Weights of a small transformer language model.
Size: 15 layers, 7 heads of 64 (1 for keys and values), vocabulary 5665.
Architecture: LayerNorm before each block, no biases in attention or MLP.
Training: a variant of Muon for these matrices, 885M tokens, 13508 steps.
MLP neurons of a small language model. Each row is named by its layer, matrix (gate and up: input weights; down: output weights) and neuron, and shows model dimensions 224-415. Each number is 128 + 24 x the weight over its row's rms, rounded and kept within 0 to 255. Numbers have three digits each. A neuron's up and down rows have the sign that makes its largest values positive.
After each neuron's rows, "fires on" lists the tokens most often at its 100 highest values on Wikipedia text that the model never trained on.

L4.gate904:095123131108115097138127145107126157141147115135181163142112103131130122147105105150134114103131185156107112116123129119115146129152135125131149152143152114081152116106144125162149106148141108093130134130128100153091111108108141161115105141148096168130147099104126146146131138125147137111145121113057117115119084118104115141117136144167124111165145165089144133070123158146116130116196111099108161130132151098079108085059168111139105131120148173115122132162168156118117141140153126140143106162116098123114135098143118154125113093134121142135158157154137121153112144119118122112
L4.up904:106156133092130165181152125125122146146130167128134102119116152096094106142145114151136148131136129144113135158140114149112148132106078124149132198174112094178163091166118109124104094102124104103159116114112111162137135075107100101109147120093092146124116148134095151121093124149161129161120165149120129138099122118133129130105104125146106149136115155160144155147140130141109132114145099130098146099099156117130104115105141124094115098132118076154077143115106116169164091105113127101101127136150133079070147124119104146144150107148145119156108104127144143120145146126112115105
L4.down904:122153110130132118125115138125131120110157154158116111131107164097121058159143150066119107106137111160124112125167079116114111150125129128169147139141121114113131104166138126144114112109118113147119134124122112135122161149154137080110104128149111175124101156145115095116121106111128174151092134118129068137123136167077148081114122074148145138112127104067125107151145086119093092103125093180102133137137140127129110090142110109128154116092133108119114088107088091142159136146120112102154095127137166122122116118118134089123143110099177124155164103139134127147146122126088111097
fires on: " as", "o", "ing", " go", "ast", " |"

L4.gate953:134105105140127150100111061106115122166139160127116105146094125100093124106100117140140153095139162118117129095146139120087114133102162124163159087113115156119195144115121149156125116127105134109148150126154119095154151119170127114102177107141116115128146175140103123130194131101153119124093095138138111134142161121108048096073104136065111157096121103140134150129161112107108134176160137135122114139150166100193119145106108108114124119127139098117112105136132135147147135105093176134101115118138154140147119177123175151133144115107158140162061139130191114147130084136160159145
L4.up953:176173128103070132086153135139163148097074115150124142118118141140082147136130109129131111160126132107164160124146104149131142169134092126151140156121144088144109086134095143134142181151145117109119114152140161160139110105137100175062139142109087140135120133132118083096173087087075155122116135150162130125121100151145124117101096152116123121083158119116178097116140151105102117119112202181117135124097139139136115102160153106088098080097144145108155133128094128135141115143148144120120143119160110112110121147114123143136130146098101092157114172103112124142122102129121189143
L4.down953:125138102119110118114144113126151120122099111124122104139057091117099162110136119114148146156147153185144086142153113190094122141143108097114118153127159178120088125086101115097096147133114172105178140146085152144155106114128110157149174123155167129143105143118119110133140132115115134147101130136150095170151121139134110099103101110116084134119189111103155113136117149124156121183134097116147104141138114119123144113111139114125113121138125076080142152150177097078132140160130124144147137193131104126139148113181085100117163164164128102126124154123127108108180116116150194153
fires on: "á", "aj", "é", "ag"

L4.gate69:147088144090147133130115164134137149170138128122084139123102114108168131122097148143107106100127129155098172162125169180097120142111158164133091145100114103112148154133136076138120122156084156137107119166135159113101138153154150150131131195116161124133160141160104134147131134158128129115128116112129116149133140125102141153156125120123114093135157136135139158156119166134177100139152118109133116095107067160098152138150147160147136179090134133134115154138096126123138123141107132141163110148130135121142137159147154185128100089171131148110100111114162153116115151114149130141
L4.up69:107124119084129130110111144104138164132121146143087097111112131148120159137142117107136114141141105202086135111106110115125149143075127108142146077123130145109137131132115091121124124170136116090122162127118103091133133102086090132071121159131138110135133175083158190136138106100130129115141143134100149125193140122125121140114092132077128084136116180099128089106131107121163147136150161138120119116152116158165179147174100150120167132115076144114126140134138075154136165102140074123155160142126108153141095146158134129130144163117196094116140156138155114111113101128135126107
L4.down69:116112160144126111118143138113142116194150110131098132148134079108142099104075153129043131114107141110159132107153146162119134139089146151113139172134124168158111157137041096093148094138129155140188116138114161137079113130110148135168122140135105125150114138114133123084081124106144127125106125101114086092136127161138103125132121115096103111105138154134082147111126115132125138155105115109123114138127143154160099140139123130134124177156098135098098081110134135125123100135184100146126154160166132129150115088166145144157131133146106153178144143128134137094107133149118183114
fires on: "A", " U", "U", "ia", "==A", " A"

L4.gate73:143107121149121155096099145112135120152119133118077146117120138103099174100151101122116135099150124130134121110142105123198134123133144158153102131127082122118125107134112166125114180094130117146130107142155159123094072117125084167149152136128148107108182148135132121090160150123134117116133093102199146164098123120129093144107125125110133139152158166111132145115108146135120138124105150134139134147118122142152133139137080136127111158149065134098090113122137170138082172126107136123102115145053115118106119134123141139163103094106114117166122152131121117129111139138140124132
L4.up73:199117079148118125130124121115127143140094167122111159163083056145104140132107115097124127132127144111167165118124120112110142119126126140112091143117136140078116115111138097116139123093084150109109141125121169142138092105178101146142134130112114161130116122104091077175090091118139143160115128087111155096117140136118113073132144164107122166069176162123171161162123157099163094123140065102111101123117171128113136139093134138168144135112133143120164150130194124125127139159124163152103080126081122108115143122117159108125080097152141071114087125128138114165195114119107124144
L4.down73:119107061129136133125138140141125139149106098114149155130054090144110156120112122090129146147133111087135124113079098159144121118160106105140118074160111107153084115147124146149144144117151118095202143141094175087126106137122137148146103135115109140136109090112117144150121146114122194178119107135120173167108113163117120102123126121185137132126098141118129177111149145128143097116164103107142087152087154085143146130109108121136112133122131134166146133154164082133103155166133144184162083161078170153153155162143093128120125123142142104115103170118093106132142140144110152120
fires on: " O", "-2", "ag"

L6.gate479:101136111139122133116148116159138126099122094162151168153114132145147143119115148132140138120128119101110141129133149087106130141141106176139170107121172150127126149140118157117158117104127083131131079113140142121143167122175109143147125134151135108184130088073164141094163165140137132129108135122121147091120124138143137087152161112100115099148145169124120185116136146129124109109132157166097100158140183108117174113154111133144161168091111139108167113092107119105126098125120101125108073155159145158134134143128127142132165145139102095128130101136101056119104151159147134140
L6.up479:137113099136123119107136118159151103163149144094159119108111124151145113074134115166096110129134121127165078151129089129155138158131129162103127092114106142125130167111139129162136120136156102116146110142163151109203128128116150093109072089117143106132167125142144095156098168132101115110175159125118135109123119139121118119112103101143125118118131092116139140118165083150096121154088115098115186067144154129159113098146117129126162160135129153146112101131086128118125134125088138169160103131140150098107138103124103126140158072140131134142131124129092168180154121139095141131
L6.down479:091110126054168127134109112131115134130123190099107141138110119136138160176149188149138140158145133140124171159143178141090174141139100165177157103131132123118150054129122137104134168125087132125122124119122138120113089110130125150182159090102106152120118162115147133121162103126156137137134116103125146104123117165128110137137117148132115107103129139128134158135135157164105161154188118157127117105127070114121161121161157135124136132120153121114123132138075147182143145177150103110122149146137138132122109070148136096173176126121080148103127101127092116164151156116162140075
fires on: " also", " other", " of", "oth", " this"

L6.gate635:187149147127156129148134100147119105120100105130175149120112116160080138109106101147097149110169140119124111136163080105191091115127130139126092163103124132137115153170145133141142131128144141141110104181125167095122164147107114130135112181137101156147135147120154139103110136127100148135113119127116166186115169100117106149121132134103114183115148137090128113103167142131130130114110111186177092143137150131162113113141166107122115103116113114137140091158089122140146142093091108105057128146123119114168158130096121119133127111157118142156162129114134116104100133131068075152
L6.up635:136129128122085137132117111106103123139119119090151128073114131121108135126131155139165120098141132117144144115097130089119111113114104125097066128102107109118107147145105104134085181125171106133127149098105076138065174108124193116131137136130117127131140096104112102156059116077113119153100122114142058118126162130123145112123113150169168162162127112165126148128068108103141107126149111121160101151131184113121109154112162154138119161113139142130138108128149148112079089145134109149126131125133137130114153155094135115115143138115102114112131134152148096134122168133141158131
L6.down635:119146143126136170147134130127128134123133115134142146121112149116075133103131127179116103116092116117161137103101102129140112095148099113092139108096128096148123148185139096132137138138144110145153127145128126145122098110129102130127156125118069170105186112109159152126130126084125095146099115119150132108148135137087160109093111127184141130132072140174151130137151099133100122153109124123206087139132148147127104119134154159145083164112153099121079143177141122100075118093128112101110096112146136131124188114130138153094133164185111144130102100109162153130118103120147147104
fires on: " con", "on", " Con", " mon", "olog"

L6.gate270:123158123165095131120135138169151171141084138122122084125137146128141143141144124140136135184153177138146151136134115099117109124118095096165160137166108123093130125135132157121132136111189125051150132150101138140105126116143109157113130091118164120156124126130138160132103143104148115109131088136108148101152136133151138095141153124084144126151133189150110133133116150211065130104136147136124102153131097137073134113139110133125163117140110108108131119130106138106069116130122150145125158112117149118134131117133141142121124147140099093103087096142108134127128142114142156107
L6.up270:120136127147119133128102169130109109134109150114110124119175120114116108108136075150119149173124120150144145109057100136137109176124078081126111135116161103140125174134115121176100107117132124126121074116108119068106148154141148111120130112123165081138138137148135120110128134119137144129142143095148132141148112085149136123143121105160140111133144152139137093117089117121107114109138112177129108144079125135137096097132105073125108141145094119106131136145167064113179133093142098110142136125111087055129126141143122121136161107081116106127104130140180113106136096187156133163
L6.down270:131132127126147099114104170148157134139122141120142147109151135123098151137100131102090117156148121153092160123109143116126132115138153142178100148128124143157120128121162173135117110064109156124104117161120128135113122118129151146065140127095122134108097187162147101143075134126130147192077129130141121116150072135138169111129145122134132126128106166129173140140109140112100111103094123118125100130150116073114130138125085129097130149146137104162142130130138132122142111144114101132157154148137117108111167146150110177111138157105116135098062121149160161153183132136146153121
fires on: "\"", "\",", "s\"", "),"

L2.gate509:113172122106128132168097144121104116134131106124103124194111145158117069143143128108139118135168140140154170103177127138101131107108124106125130138120145180090145159079106079114102126146133149120135151108125103108118162108133090123160100140142121101177165086106088132148096133100119122149140180081114113141130137132107125136145122136150116121139120104109134165127134123077126138127159130086117134090128179117156132119159134163137143130107116139124126111137134159097141128087152134142112141162153160120150069166081119168140112093128125124123140112107150092085142150101200128179
L2.up509:090097121136127121096136105162119145100132062142143142120131124098118125132120126113132164134120116140078133161121147120099117126158164134125148126110096125138139141162142153104149106127128101184151133128099139138170139135169133126137127167151104120138132150087100142176115071137123123143165140125117109144152134122153136144163098164107124141079138159141117130094124116133070125074130130160149122119110147124117151139151159144103114149117133137105096137151128136145117128140117095155157130074161165120126127172141152136114086113125126104133092154152119181159083143131149124103
L2.down509:110124118182123148151172098137151137152152154154102124154106111134152112095098176130155108111164106111127116096123187146103111123126134132084076169102163144085093162073138123154080089122101132092159133158114144142111142138136079159135111138137110113137167105097129124132098128130128110111103145108135115137128129172138088125138140119093113140136116118158093158156110094106127153138116112087140133049155134149127104107129119120133095132096144085133121122089109150151126101145133157105082128155134159155105112120124135096142126120119086096090150093115127072088148155110107094108
fires on: " U", "2", "on", "u", "e", "U"

L6.gate1010:107146147152070144098070145160120114148135138173152120136158104118115158132122109133158156146122126155075102141122165111111101112124138141187071091173135096171132091104126127117183111118124101086098159142142130132109137140125134114129091098155084148155149109092116141158157147112123114127105099147162137147137086117110134101093116107101170170095122100136146110124107143116143079095137112088131121123115108170167154120146134138144161127150099175145137113097095173139120111151112119102161125061113130132099118096172122158116123110158124093105172135149150103144135152165108118096
L6.up1010:163131146105153118104146153174132123110081126125134101128122120109097135182109127145141140080181106152139127151139097155061133137166141137132149097139093163151092110145127146105157112080137104162166140125155101166112117094110113118146174138150137140129087101098143143148124147122134071111165134128104148101117149122115149125113080127092122121126098148102114147119139120107121175107115105148140131186131134108134148110130109125164095129125135106102109108134156127110122140161110139162105143112089141136131120129127089063099072149069131141140085122133128150128111098155150136168
L6.down1010:105161095082112142118127105131123108148119138134142127154151156083093121170121155126190095131117143160142098162092140127122088129131107143123119109158112129109104161148098125115088114080153137136122131145136153166110157124116109132100121119130130128127119161160124146132125135094094134186157163116144145132119095135125126096136152096155145128130093120150085126167074138143166145094136103174163123113124182120143187105150105149128135109117151139075097153072094169131078127159108127149135103092089117102136164116126119126151139100132139102121153147144080127145075108206108154118
fires on: " he", " she"

L10.gate763:181134117111110104118152167118122127125104110130151104087143146141079145115139150139120101152131147103145144123146141106156135172121100129134129121099132071196156146108116125167174136116149113096104141160110126084100114113139128103082108113153136145094160129146100137135091148178175129122125089128105147134139091117133136139119134108099152140138115158137125141110128124114117100091106098141142108128121158120146155162105132118136092152105141115135112132109160065096140134120169088168166145153128172116172118105140143125126130115120090164136053171126121137104132098142059106121
L10.up763:154137088115093172114139140118099115141098152133111119124176153103102160120167113117108152139153134127156173148132109071131145148113136098216117164083108067133121152092099138106159140091178131123132127095131115071145124120130155107049146110082152147130141102119117119142155133140172103113147151154128140122116116136161142139059106115095129092159125127120129143115109127139147109100119132180149124153103099115139097163177151105118101126107103115147131091155165125137135121119118126128141139111103133099131131089119177114118146145095124114100108109103149095137151098102095118140
L10.down763:083132122122139118118106106100105161169096173128144099100140116126122152128112128107134193117161127135094088103085127145097119129149116137173082124095132127128110168154171167114176110078119155155181128085124110124139113126124126142063138108149154093138107127105140152143114094160110130102093138140128118109142151137103147110123139115130143132129122132129149088125148120138130131125141150110136098130134076136100137137113109110145110109086159099121146125125126110149117128124086084135190126114115150096081120132109089139145147145136183158139124127129126133149172156141120116122
fires on: "\"", "'"

L4.gate960:098108135122145110108122157135109172173127125123128108139111148161186114061110120129147106113111102122135145102079154125119124112119068143129113132155123124141159138120142121166096135105113132180141140089120152128130089098137124140097158106093124108145086143103087144125176114136124156139121113120144155121140118137118150125107160158145159089141136138139080098104122118139125148100101109082123136124121091126146105114099122099143138136144129149176168105163095122107116062148091120163112131127128111091172130123155138131139120124126125077182115136118148151166138128154133097123
L4.up960:077090117137135110113102113171121119076121120131110088110156107111155132125115135076127171098132123132077102076120131125128114134128135132098141119116137157141131129117140127147121147110100153133112122120134158124191135099134098119087180154125121130133150148055096109105141117132131133135117103139135129141136143142095173114146135107169169144147110127157085096089092129155109107123136149084103139111183137128097117145123182153166083154113097117123136100138055149167117092148118094125130109100121103080180143106123143100156135136161139103142116126108117147149109143138145114104
L4.down960:153150113128129150121137103130151098107120097167117102141133124102090129117114123154098095120108123087139120110125122120154123143115129144173171159129127117115145142133095114195083088112132128153154080153152129144131156150155134141136147119097164158097124103123154143154159137113115083142139156124125125108172107146120075128132117153126158134099148137182146112141117130169133128123148124157129170153141161098150118081085110128131158150141134149125102109094093109140116145144095099111118100129146151123126158114140094117132123146146074135109101083121086140144104110129096196174
fires on: "ant", " |", "ants"

L4.gate512:105118163100125151112126117140117143084102132128136116135085121139130118132150094146148090113132089153149115134129106111135135081163151134148120096156176107149135167113132132117118087138116097122144166129125114127118120141105126143090149137113135113107136109124147123110097096105117112134118157152136170100132105132155138105147089099146129141108139130130158160126127095136107094147112123095146132120159104148123131108110162113157150124142052147112143127153130153131096131108128080103110123103100112108072141111126163129114163131134171150095087130171132152119149145155129136133
L4.up512:124159138075134128128138164104106120132134149109123088097088144161189107146085128147156133111110135131132105091117112081121172082108127118162076145144129114080140146154135133137095140158114124106135112102145113116157107128131140141082133104170139148133203162119094142119156063099104181128119131163126141117161178105131136150129104088103137150123099141096120131123124121100138097115167178115091125128103129141163085152108111124120087072116128097089129155146119140118107106147126108169121117181142126117103121130103106098133113114115132124136125119187109098132170127139112100103
L4.down512:132107175166157140096140122128099123114117142111115150154166144140089156128143165187115145133150122135107155135093151164163119170105089156214127163107128153114143103102100124087153163181158123107115109126129164111164158134129118128098118134103098091135115133128122117133141123109079118130164149134129135115118106125097154126143149150157125142196103097117157086136162151104157124146110123135118118112126144108157116104134094104130133175116120119146118142120187134137129124171125076121115134169097128103159139106131142135132157101100113140117125127118119117165149126083162126153
fires on: " for", " to", " of", " on", " with", "in"

L2.gate211:139148107145138100131087127141117138147156121146111149090104135140154123108131122139159129103130120141131166105086101154160126133141082104120153126130145134088142121108127125152131137107130130102131107105137116183141142121191098159107098132119174136119131135150144140118104128146143107134115100120076152125147105105134154189100108129131122159122086142136158127073127126139151170187124149099067152094136079112139097136174162164109172155137114096127118182124132129160116139159123131090140159143123113103121146132139151111125133082147119128101158134154104153160123174160156156145
L2.up211:143136152094119145123122116091142074125142138103146161138110113137105126100116157156101158123187125088156158179114122123112135136110117149141104127152113140094094157154175141114126143134133106130137047130131137113122132116140116113108115133110189167135114126136156131101130140106134142151129141158148106107132148123131131138184110136061168132123133112112144128123115130099121118125134151134097116114122106129120130135185173087094108176144137146116140151101112187127132127110098136105080134123110097109109120150109152131112170202105144144109135109134117106118170090135141138144
L2.down211:121096101135141167145099119098120147123124108110139164105144106113161162154108110154170144087144128150128108140104160133135060144124089165143142125106166134116152113154084126093134155152127139093139087156123110125157164141119092111137120144098101144191084169175118105127136133143146111079113188116106140153155108141144175094134142087167118131142080135129108115160152151116128122144135170133143102098162152084123145152137143147130138115159150115142116192130181118111106160134126107153103144137104145143124126088137141166130093147105103129129138101129108150106100105096141103139
fires on: " of", " among", " during", " from", " in", " to"

L12.gate850:096174133142133105135095143114083113113114138140121129139101114147106125116135082147133135116134097136144128143135089110134179157123111118201082126122161109143151097160125127118108175158137136122150117086159143144116136113138148150163129148133143115143109075188087103074151144123123131131127124149135114119149182091097138102091130092156146119131122159089098148085066120146171096097099133148139117080131138113129122134160083145131133123122126109109119122134139116134141135122166159107138117207121146103135105107112133141136123142103151146116148139136145138117149147110104091176
L12.up850:134134108158114111148155146116131127129122121094116126133090096152084115140110142104103157120126121118142101120128078105085108112112150085110110160108141121113102120130125080127106102102131137136091112124131094151139099123110114114120114119160122106141123098157157079120103088119112133108131105105136151077111092143127113137135134084132120136158101118132166114133102086138115136113122122137164130088101166119119167125119119138137096134114084124124109158107149129097091096136130094127120128179100131076097129141127136118149110157130132179132115112132147143141098153124102137148
L12.down850:149110131176098125143127131079100113097135128082127151131131129131158122123139134143131100130155113140144172128132122155141087141107099124255104145119134132104138116139137085084157131138116128115126124107143112109151105098108101145114125148116115100144131183123131116121134149143110088098134114089145110128098094125101122113139112116140130095142141112166135087153160141120117141136105121112133107133097137101135102092150158148144139113109175103132143143095140143143105120120133100136128126163097103132109126137127106160159111111156099090156132177165143148116134130120128126126
fires on: " to", " of", ":", " for"

L4.gate82:117128123131130139106140129185180145069121157184148063145116100109127147141164100134134129126175122142142121124140182130110102123094114142130085122135118139171148125152090072159133094100131136157134168121145103102142118159126102127148113119130124138103119092080096136151129113120096139100113095133093125135104157096140122106109118114125117135140158152093172157084090133160109126141127088129128156088081106123143120143116118148094122119115106171121114112164138134162129147111125121126155099109153136157143130147150152117121102149186138116111105129112125138130127151137080134171
L4.up82:153107122112125133154093155088126149146125151137117141092132139134141081066185154117166162146146127092137132161110141161117142123126107110128133123156164123137141130104129112137107138121085166092128110127119135113165132111112100138149137112157115135110090086126160109160128111143109124114129106111108130123085081145136101195196140137108127096134105128140162128119080113092141146128137150108105130128144146106126150113124110126133082128124075117137120144114128126137063144151154104128145152153087157115129134121135153123099084150097128151146128120133138109108145075106124134120
L4.down82:151128139164124127123163120153102148088091172164156132136158131103143111113100138099123146131081163132128080116115134142095138093155141121203079170109124168117126115138183103144089150132148133127109141138112128109102117134131133101103128155109128109162097111132129148158111122121088107157087139110131122156139098115146156112153154140118131085095142108112176149130129105125094107112104122139124178103131121090141068132102062129106119130108172102122130127127139102147144104180145144126140126129071143141131129140133115164150096152142149129117121106124180133109136148149106154133
fires on: "ew", " board", "ittee", "aw", "her"

L4.gate42:144124122160133119136095087069116145142153142126120135151115144122077104087116165143121111128181179176159093135092100129137135137097089116127096093094117104134068149115158177128121153142152161079165119149097121121132147137130116203092144121151097145092121095104128088165174131128077132104130107144122116172162149168131126141117108126143131120139106141198107093152140114165166124128122105102135160163152098168094119119109148122178096122135158123150112131140121156109170123105112137166083135129148131106107090092146162107121109139149104134135092120151149131084119098125121115147
L4.up42:175143114149160100131086131119133101068097143140138127135117128120138140150125131093117133103159086172142131140151138154148141145099187141093140136081100138113121162124148143111183140134106161136140078105155174125118151110133116104127152134127194137122181130112136092108111158126117163184132134157152127113121096124130115146108124057121117117151105101183112090090096141173131137130130120102119144105131087161115146131112098156136132160116141124143095146122124144089127144160187160107106123144081118143142197119110120102145107113187175124122114137124128132120097136134134080109
L4.down42:124112087107147143188079103094115113115148146181162132140142137129127119111152124156121120125108107138126140092159168124129117121098160114113113129129145102103099182162125142109075156123133141111135100149116147122110176146100135146166127115148155124104140133102124091159111142097103050123129157154116149097137120133136092139164101147144123110147127118170159032134146158158139085106131127162093120175113147140128129136146160159123200112134142174157150125110136137105120091104147152102108109150090143118079134117158099150131143122114114137117120097119153116115111143154142134106
fires on: " |"

L4.gate619:110182132118157110090105121128136137116077101095110116133149139114115146126145124148108145143129172090122127141143157157156121138115097101118087149110119106138081134124134114099115139134108154115133102114123143138102131131118133153113157139101140141137174113119141133151128115219135129166114166151159124093103094176092097186122145118095133128119184115114141111116113133146155140107150146153155154121120088112130132140144136135112164107178069099146134104181127185113142137088142124140148145114083172136145103127138107088165144153120090095131106133101127132119189122098128150107
L4.up619:130096143139129119106112129130119139143106105118117128144145137127105112111193125145064196110117147134136100121092144169117125103134141087176117092111162111129057156116113114127123171129092108113105161129126135138122106139159171094100126119096097155089169120122135115101151101189157100148096132140165135089112119138118142099121136085127113154172170132107123131138093139137097100105090112141157111146102136160122148156125139142132127078104122097105111123081144141164097147093159101123151137184100088064192116139106137115158137131123140113140111112125143108135157099142129125136
L4.down619:122131181148127131125155122132140161146091110119112066079095095104132174103151127123122140207172078111102134122130141144156129101115147105179149159114151139129086099122116175159134096126134085166143114119118136098124103113127101142126139132116144137098158092095149175129121107160141128143096090111122146150136120176118147120133098150160121136094133109058159109128147119138148164079105125147149136153170139152105189122085150130172148100131102079124139155108156110137115134150116145149146122097146121129125130113164103119145156110124162105124142150157170126147152137118147114154
fires on: "°", "'", "as", "ü", "it"

L6.gate745:124133157148143078126117148123166193114113147128154125123121163151117129122137101133132126145126113158159140089150123133144122131135153156163076159152160106164108092144147138083153161121064118125142163118143097086122129099122126153148123104180143111152129125165136166128124159100121106157148079096122164066094152120140123130165112118110127106135115165106115116090152121111106124144165186176106123114159149108108151131144104153121127134140094163119165125130139158054127090129116116103114097081135149103091132109133141117154139151089116165127144116115106128132116100117159148154
L6.up745:100084104124148135153129111125114198141185128110114138138083153116094156136147150124132128129099084111110121125153127092136125142098146129204136132175119130095127115164122127146166108142145135176146159096147135093178130131108137152110134073139142132109085123185086113128139127106103104113129141104122107113100130170154156141138113094143117172129117152130119099108109124129109136149146119171118121117149175098126123093169122139108122155096155133094161151157119147120149114135112113124122119131183123108117123135126149111196100152097139132131165136139130117132162133170128136133
L6.down745:086098109139125118125138132102120153147108131107158127109111160140113140153118141124118138116121119145127136151130143139197110160092166128185170131220120160158136111133139097096149129166131105164142143122137154129158160085137138136141098144092139084135071096132121124099156092128123131143132127137139193108131127149127148115112129117182127131139123132151108112106172176131102167128116114158099143135100149138163136123123104138146153118120170090119126115141125119096121151158146054151140154126164162125045153076128133131145156114102101144145114128150137095144164140129096137137
fires on: " of", " all", " every", " All", " Most", "oth"

L2.gate755:117152113094140139137088106093124176145148144095102070154154100156146140123107098133127116113103117175155150156145127119121112103138100175097117151177127126072176094131106121120116093165152129129121130153142169144154154120158126164150112104137091105136099161146162097126097158155126162153124121145117139164115130144136156098113129133125143130153073163136129112136099119126121119154103131142146122164118121152118142146181150105164155098150098164161149171146141144161114139069112129104125141108165134120116144136073174100136154143106140157096092120105176181174117155108122120138
L2.up755:103124134144119129185096154153143104160123133121157102121173125120136128155167139134120138116137132113066140120182120131117143100156130129134130160131138160127116144138149133133091101126112181106129188106116154125108101129148135154090086130113139145135133113132103122114122127157141130151078156159119112075138159129163134154103146140146121132100138132146189138135135139143095128112123127108129104128155144155149120142145117123136114173138124084113144130131072107136124158132201106123122160158132131150119103121137050100175080126126116127170083144155129152080164121131107107133
L2.down755:132139114142136134148119104126181136118103173067074112088135132090138146129135117102090107121152114105135136130132164127100134075109145164244138137174082125124115124132117152109116127121187135136138110146110164125134076148103128147160102117138157174144144121164117126121118126143141174126124123162104113105136111157137138104113153143166119162128176167132131166100129147113149142158139094072123147118129130159148106109126119124125130118115109163109152119139079107112103140116140117118105127142118124119126166173123116109138138126152169154149162137150106123096139147134121128149
fires on: " Ar", "ag", " ar", " Ad"

L4.gate593:126145102115143115109104129121146178153154148142148160144120122136105130129146148130149121126156162140165168109132099170078151138131150088114124080137089102080124127155140159116120124127120176101127120126135128073093092115171114119099178104119164135119124124131111142175126118191101117092094141149145162125104172146101105159119128128132101110137123137157149141155174102161145104109140081073143141110176140148075134130099117126149092132119135109163093122132105156102148113133164100112106095134142153139137122139112122156153101149152131113161133151114133117107147116146133155063
L4.up593:135155103123090133087104134150162141166121107142129126176129086173115133140135129145102169112125120158108139111146085142143138135127157112154105090149108126138117123145113124126102063138098168108127090112153084138111147090085143127155182131138137121076130123132166142160155105143124110150131121145125105126108092125061135133118131140120138116135124097194146137161111153177133130186116119129129145181157114124115075145150169146187103136116138173131130157131149127142099137096127098126092152176127136152135086100119092128131123123098141120157103143133157090164125134114154125147
L4.down593:176138134131149108127093135143145118122139113109107121140121124133118099101101136156131109122154109087139136122126095138167101140111167143059176094137121125195073130092110123122105112168169166173074140099148110144136142087089170127136133093158143119119196140093089129103146136102122100121077127112112138121110140145156099104113143157164116118111153147147159134137141130108118117170140127153157070156100128110111145129116152150137141131106098115110097149113150143127107116115148184140071108091084105141139130141147161167116119110105080084114113110124129103147136129121129112133
fires on: " |", "er", "ent", "re", "vert", "al"

L9.gate173:129168142116145103130119113124033094095127134106126126156123173131139149126141149118105141105148117111121126131077127121120129123133165110130130093141139139131138124131105163133117103110128171121096107138156101146144082116124099111104126110187110168105137107129110112169129157134152130095117114127136111116115106097139104137135129133086144185171117142146121119138101100102066153129118163114117118137163139119134117125119158143112156113164120146108142144105171123116115104132088159125147115118124093177110113133127138153130103130130129140196139158155100132094099129170123135105
L9.up173:103128179142118128141115165165149111126120106096092119093163113118126120153121118115137123111153170139138099089109088122127116125169111143149150111123117133142119140151124073170117162106089125103102128127098151136151110114111143122099117126145150098116114163120137127088146134151149125133108084151155161112072110155136095142095124127171130150124096145102113148127107140121139139121125128112151129149125158123078087156164119115156127166116114091106062121159155149125146165143125091155137134127126130127123114138135174135128156130149131137114137089164109151132152137145105077122
L9.down173:116111081118143180087142122154149116126083110159159137159118140133130120117163130103179083142157143125136155112172145131143135112101128147115134096141134141158114098069136086085128113104113158157150169136086134162128152129105139162137130115153154081146142131062113135123070161143154181145096117101150097130137110103163150149124088125086151135151108120162153145113087130144163124108100149103179098144131121104098135108139154129102124101160154160059102162143146173093115163145143087149113108098114091097170156134123145133161135154137153096102105116137118116096094157134150111130
fires on: " she", "'", " it", " he", " had", " they"

L9.gate23:158127154126149149124128147150144075125149113162125083146101201098122125124133107111117146097119115158135150095162154112178110117160101128170078114130134096115144101100125153105127144138105147156087133130181170087124092153129113089135125119149155125133122112113109147146135091132155144087140126164117142138139134132143129129115138149145153122108153136136140111122102134129133152087139122114132151128160138123127142121142089155110148134145071111145142104139101134121155132121133153148138087112135121136135071150144141105144118135156128161101126155144105135118181141112135098152
L9.up23:090151123132137132106099174137115079120114134148084146176049133114100115089133094143142108142117113149131136121135126124121122110147140104175128111106146097092088133141105178134128167148127135114170132119134133122159114146145090102130085102132113134110115131109127103152156127099135110121142122117138129155116156156180108171112105151106166139170113082102123154147131135181145089146127144135135109126145165162128153118145113121130117139124098088099136143162120120124140139111125145115138119137129139093144149113094123106137141123152125147140145157162103124148187131093144112157
L9.down23:150151160196115140126106119080104115100141115165134144112107133109098127152078137117117147147117119115132141140123145122126093127125076158255134149157138166077141096107129087121137130164132141133089116117124112125114133135121124132120083109119115120110108151115115110122066129096122125126110087104122123132119052111114097145133135112183084144131126118118126122133110105124130135158173148099115120147118115085128125104121105097162147136121124122141113170176135112178169139124116101115135126132109144186091105128135119115121132158098126140126125151129140115124125154114117158104
fires on: " of", " to", " by", " with", " on", " from"